config.yaml
num_hidden_layers: 8
bias: "all"
tie_word_embeddings: true
init: "uniform"
init_std_o: 0.00354
optimizer: "muon_variant"
weight_decay: 0.03
lr_head: 0.00342
warmup_steps: 200
decay_shape: "linear"
final_lr_fraction: 0.0
batch_tokens: 65536
z_loss: 1e-05
max_steps: 11696
dataset: "wikipedia_en"
MLP neurons of a small language model. Each row is named by its layer, matrix (up: input weights) and neuron, and shows model dimensions 176-303. Each number is 200 + 20 x the weight over its row's rms, rounded and kept within 0 to 999.
After each neuron's rows, "fires after" lists the tokens most often just before its 100 highest values on Wikipedia text that the model never trained on.

L4.up2289,189,173,208,184,194,194,185,194,212,185,196,187,171,219,204,234,201,224,169,200,172,186,167,195,192,187,223,217,202,207,206,183,196,166,173,211,192,212,189,178,187,188,204,222,188,186,207,188,205,224,248,190,194,168,191,206,174,164,221,244,211,189,191,184,160,226,209,185,252,206,188,214,212,214,169,194,200,213,205,201,183,204,192,193,201,193,164,198,158,251,193,225,185,207,198,192,206,202,230,221,218,173,182,163,173,195,193,211,203,168,204,179,199,186,199,170,212,156,177,201,183,202,189,193,199,221,201,227
fires after: ".", ",", ".\n\n", ")==\n", ".\n"

L4.up1358,167,198,224,183,196,210,213,177,168,185,210,165,195,150,202,183,225,200,225,238,181,200,196,194,203,176,178,202,206,178,194,227,170,206,166,180,199,170,180,224,176,197,195,219,194,164,220,198,191,178,217,183,213,188,209,211,185,220,186,210,201,207,171,175,166,177,200,232,228,190,175,206,207,162,216,210,210,180,175,220,204,235,202,207,209,212,180,220,167,212,189,199,194,231,206,168,185,229,245,180,224,202,215,204,203,186,189,185,239,223,196,199,162,204,199,205,206,222,215,172,187,191,217,209,185,188,181,223
fires after: " ", "|", ",", " of", "."

L4.up270,178,183,208,210,207,197,188,155,217,185,196,178,181,192,200,179,200,201,202,198,177,192,216,224,189,175,168,215,207,205,240,185,222,185,189,179,193,205,210,200,215,193,184,165,172,182,215,173,177,158,193,172,177,180,210,196,195,171,205,219,224,199,201,197,204,183,192,237,202,206,172,201,194,198,209,194,238,137,195,195,187,233,235,185,201,235,215,171,192,188,191,192,163,197,195,193,195,243,219,201,206,205,189,223,216,219,199,212,218,184,196,191,173,187,197,203,222,230,189,167,203,200,201,200,188,202,194,198
fires after: " the", " of"

L4.up900,200,141,205,177,205,204,200,222,195,188,195,208,183,233,214,192,207,181,164,225,204,217,204,181,236,182,193,214,189,211,167,178,176,196,213,161,180,215,199,224,233,162,179,203,180,208,233,213,208,204,183,198,168,204,217,200,181,201,177,200,174,187,250,170,197,196,219,200,173,217,184,178,228,192,217,219,214,204,215,178,203,198,200,208,233,254,184,221,231,204,184,175,205,201,169,230,200,190,171,160,146,189,191,225,181,199,186,208,215,207,175,219,188,202,196,223,189,187,201,194,206,159,206,166,202,213,210,208
fires after: " |", "0", "."

L4.up2046,271,239,245,222,191,219,191,217,180,202,216,225,235,179,209,194,208,174,198,181,204,188,207,222,225,216,186,203,208,209,171,186,221,211,199,183,242,201,192,203,214,200,227,201,169,213,213,180,189,197,217,228,124,218,229,224,194,206,179,192,200,224,192,193,200,174,188,186,178,190,160,182,203,194,211,206,186,180,235,205,205,173,179,199,191,226,212,228,199,202,168,218,184,208,178,243,210,199,159,197,183,186,179,166,199,229,188,194,207,197,164,201,207,222,206,187,200,196,232,223,175,203,193,175,205,176,206,229
fires after: " ", " |", "-", " were", ";", ","

L4.up774,201,251,203,185,185,198,190,184,208,224,219,205,199,184,151,195,212,169,189,199,161,186,183,198,221,170,220,231,206,174,179,200,175,193,226,191,206,206,185,222,207,201,242,229,197,211,207,170,233,210,189,205,185,213,203,200,230,191,183,221,213,173,168,237,183,171,210,214,202,206,220,212,186,177,196,164,238,196,207,249,207,197,206,228,180,252,191,197,170,207,191,211,191,177,202,210,224,217,229,200,183,188,214,190,224,163,174,186,202,154,172,247,211,216,237,228,168,203,199,199,186,218,208,173,209,182,178,219
fires after: " |", "1", "2", "0", " "

L4.up27,210,231,183,193,218,190,202,192,197,198,207,218,200,209,206,188,198,182,213,186,123,211,202,218,202,203,219,160,198,209,200,195,223,188,199,202,186,195,194,175,221,152,222,199,159,163,216,205,184,200,222,184,185,189,193,182,241,224,188,208,178,229,189,180,177,251,238,193,217,208,202,221,159,203,194,177,196,149,178,210,180,225,199,198,204,199,207,193,203,175,216,195,218,173,206,203,207,196,209,218,181,205,206,194,181,203,244,207,210,184,216,197,185,249,204,183,227,178,185,181,207,202,217,188,172,205,220,202
fires after: " to", ",", " would", " will"

L4.up358,199,183,170,151,188,194,208,229,164,207,222,207,215,219,195,166,166,222,231,218,232,187,212,239,172,201,191,179,171,217,160,190,175,212,201,206,207,196,226,133,176,207,195,191,191,214,218,190,152,245,187,177,225,230,199,193,185,168,196,188,192,207,189,205,214,204,185,197,181,171,193,194,161,150,192,234,192,199,200,186,194,234,192,253,221,233,188,186,192,210,211,172,230,202,140,195,208,215,255,219,193,217,209,174,215,207,183,196,242,216,204,222,205,185,194,174,199,205,214,201,215,213,218,228,197,196,209,181
fires after: " the", " in", " de", " of"

L4.up1207,197,178,211,201,244,156,230,224,177,224,219,185,202,191,179,196,210,202,188,205,218,178,218,205,224,189,203,225,199,222,216,191,194,170,187,178,210,188,212,192,168,215,237,216,162,203,185,190,194,195,217,203,157,198,208,209,221,196,198,204,190,219,185,190,200,222,187,228,177,197,217,183,159,198,192,210,206,202,178,203,190,227,164,207,201,252,175,181,176,190,177,210,146,205,208,209,217,187,195,196,199,202,202,176,199,202,199,203,203,196,212,201,179,194,217,181,215,217,197,217,206,208,195,231,209,185,194,205
fires after: " ", " |", ","

L4.up210,201,216,180,174,221,201,226,156,213,208,191,181,213,219,169,188,221,208,224,183,227,218,153,234,214,203,192,191,214,201,213,184,224,182,193,203,207,196,192,208,216,212,174,193,227,190,208,184,216,192,187,192,193,193,198,181,240,183,218,204,185,173,206,214,185,207,201,163,200,195,197,196,211,213,172,220,189,223,197,125,200,182,200,172,205,204,208,223,199,211,180,185,194,207,148,236,186,176,167,173,198,179,218,168,206,214,205,183,210,189,182,208,159,223,225,201,200,173,180,181,185,227,195,211,189,196,203,173
fires after: " ", "R"

L4.up2328,206,180,177,234,184,215,197,198,166,215,194,191,216,177,204,226,234,230,146,205,207,217,189,180,207,213,177,198,227,188,200,193,196,196,227,171,189,149,178,198,194,177,186,188,188,235,207,228,219,176,211,208,194,168,199,193,207,206,188,206,169,191,194,221,168,166,217,208,208,224,211,149,199,187,201,195,193,214,186,208,195,248,214,221,207,201,182,212,228,247,211,175,226,176,188,193,203,155,157,190,210,206,193,134,200,160,188,173,203,195,197,192,189,225,182,217,197,235,188,176,212,214,207,185,223,172,207,229
fires after: " ", "–", " (", ".", "{", "0"

L4.up1905,202,198,208,182,236,175,189,172,165,220,208,197,204,217,183,196,206,205,210,201,200,170,229,192,234,191,195,171,211,192,209,222,192,186,250,170,224,238,191,243,197,170,208,196,222,203,200,199,214,216,207,197,203,205,194,179,203,201,206,226,150,195,186,182,217,157,207,191,216,219,200,213,180,146,196,175,209,223,216,177,207,208,187,226,223,190,195,174,207,199,176,190,197,204,176,207,223,210,183,206,222,203,186,211,206,232,198,206,252,217,194,191,195,206,192,192,171,197,222,226,204,175,204,206,218,241,221,200
fires after: " ", " |", "0", ";"

L4.up316,204,245,151,215,176,202,188,188,211,213,179,229,202,208,171,204,223,222,174,203,172,150,206,196,223,221,195,204,185,187,203,197,178,219,181,200,194,216,190,211,205,177,193,181,214,236,205,184,222,207,187,178,154,155,219,188,200,185,220,194,212,201,184,206,222,164,196,211,220,194,197,205,177,236,204,188,202,191,198,219,221,198,208,205,238,220,197,187,196,179,146,215,178,256,204,246,197,194,201,231,210,209,188,196,187,202,224,206,192,175,182,207,201,177,198,213,204,217,207,194,208,181,175,196,236,200,220,194
fires after: " |", " ", "\n", "%", " Website", ";"

L4.up2443,196,199,220,156,212,207,169,186,202,215,206,201,162,222,172,219,159,212,223,232,208,212,210,169,207,219,218,206,191,194,209,199,214,187,223,222,194,207,181,208,197,235,221,189,197,194,191,212,170,217,251,151,227,205,233,221,147,196,194,255,200,212,140,163,203,191,237,223,216,160,196,197,184,197,220,177,217,181,176,205,243,204,213,205,206,204,194,199,194,199,227,206,210,200,196,219,189,192,186,172,189,204,244,190,184,178,180,192,186,198,203,213,197,182,193,167,195,218,177,180,184,230,185,203,209,209,212,184
fires after: " the", " a", " was", ",", " is"

L4.up2330,198,153,205,167,210,195,192,207,217,226,176,181,178,206,210,196,228,210,203,215,197,208,202,219,201,213,230,170,202,198,178,195,191,211,205,191,195,192,195,210,195,206,214,156,190,220,207,201,230,184,174,185,201,206,169,183,189,181,217,199,204,206,190,202,210,203,214,217,231,221,205,191,177,218,231,193,174,167,204,202,225,205,190,194,213,167,187,184,199,182,175,184,156,212,180,223,175,223,197,203,205,197,176,191,216,184,208,191,209,187,204,166,193,143,179,153,169,157,210,201,144,195,202,178,197,193,180,177
fires after: ",", ".", " and", " It"

L4.up955,159,168,221,162,175,165,200,195,209,231,201,234,173,204,191,209,208,212,196,223,218,214,175,186,210,191,147,198,195,194,178,166,252,194,234,222,194,185,224,223,199,187,220,187,181,190,205,195,207,219,168,188,193,215,194,200,204,163,231,202,216,192,192,215,187,196,199,203,253,179,165,193,217,227,197,233,198,229,191,167,196,246,228,218,216,217,200,159,211,195,208,205,205,185,190,224,189,190,195,206,216,183,225,192,203,202,211,190,201,208,217,159,183,182,209,214,205,223,170,197,201,193,193,196,188,172,203,214
fires after: " the", " ", ".", "The", " The"

L4.up1902,178,175,208,217,203,235,207,160,194,208,210,229,205,197,235,187,200,179,175,223,200,225,209,231,187,161,190,205,185,164,243,186,202,196,225,172,193,170,201,147,199,199,211,183,232,210,211,215,204,161,193,166,163,167,190,220,173,177,205,198,202,183,204,194,184,163,220,201,212,181,186,147,190,233,185,186,170,207,199,206,199,218,178,198,214,199,234,205,179,173,195,199,172,185,211,200,216,205,236,222,230,196,175,194,227,219,188,204,230,136,199,198,179,190,194,182,214,197,175,189,171,190,223,203,186,185,172,207
fires after: " the", " The", ","

L4.up1082,175,213,198,212,235,200,227,209,209,181,195,190,177,185,208,178,193,185,207,224,193,175,228,175,200,224,178,199,202,207,173,188,172,188,173,160,207,203,239,216,184,179,178,207,192,199,220,191,188,185,203,197,197,218,196,197,216,196,184,192,218,237,180,206,170,211,189,174,186,250,168,191,135,220,210,192,225,202,193,152,230,204,168,236,217,189,218,182,183,200,202,200,210,221,180,201,204,207,238,215,197,223,224,205,205,182,185,225,244,200,187,193,208,201,184,173,193,197,204,226,166,197,217,201,200,181,222,209
fires after: " ", " of", " UTC", " in", ":"

L4.up17,214,202,222,197,230,191,210,159,230,172,209,205,227,209,222,212,192,186,207,197,166,155,218,210,176,194,184,189,183,185,216,184,227,177,175,247,201,202,201,182,217,188,210,178,185,181,190,205,221,193,210,235,189,216,182,192,182,217,178,197,189,205,212,209,237,180,223,197,206,248,155,245,186,191,216,198,208,175,182,236,236,231,214,205,176,219,205,177,211,170,226,202,213,146,217,200,221,203,215,230,157,202,216,221,192,196,217,203,225,210,226,228,196,202,214,178,227,235,201,191,246,216,218,159,198,197,202,222
fires after: " to", " not", " would"

L4.up2450,192,195,190,215,180,250,192,234,232,212,245,189,171,180,196,213,229,184,203,202,217,177,193,206,199,165,180,187,171,224,180,143,221,154,246,210,198,202,219,200,217,211,201,235,196,193,193,160,210,200,210,138,209,216,185,199,201,240,213,217,181,211,213,205,192,152,218,225,188,211,243,185,209,228,212,176,231,208,235,197,172,227,187,171,212,199,240,190,213,203,217,203,200,200,205,187,190,176,204,212,161,218,221,184,166,221,184,217,253,209,156,200,206,208,224,199,200,216,217,211,207,206,208,186,211,201,214,156
fires after: " ", " ("

L4.up2218,182,205,208,212,228,209,226,194,170,178,200,205,206,188,209,174,175,177,208,203,197,213,147,239,219,215,185,204,203,208,199,189,240,137,190,190,195,210,236,183,206,189,174,180,185,217,218,204,199,230,201,194,195,213,193,199,187,184,187,185,207,205,194,208,199,259,205,234,206,210,203,187,165,226,193,235,192,210,169,201,210,223,194,222,201,212,220,194,193,186,224,204,196,243,196,238,189,215,195,184,218,217,184,167,205,203,213,190,183,237,226,220,191,240,224,216,193,189,205,186,196,193,200,211,204,219,203,198
fires after: " ", " was", ".", ",", " is", " a"

L4.up139,187,185,181,181,172,203,205,176,193,194,211,232,179,210,199,219,222,189,174,200,209,196,200,224,220,221,173,227,222,151,230,201,200,170,190,206,219,202,224,163,215,198,196,185,202,198,213,182,198,186,175,206,161,192,208,209,219,193,194,198,199,235,206,189,224,216,190,203,253,221,245,227,203,190,172,213,185,184,202,176,214,215,206,171,188,184,234,193,207,185,207,202,205,249,206,215,227,199,189,192,162,195,163,175,239,216,177,243,217,191,208,208,195,203,200,163,189,186,214,204,134,231,195,196,228,210,221,198
fires after: " the", " of", "198", " The", "197", " president"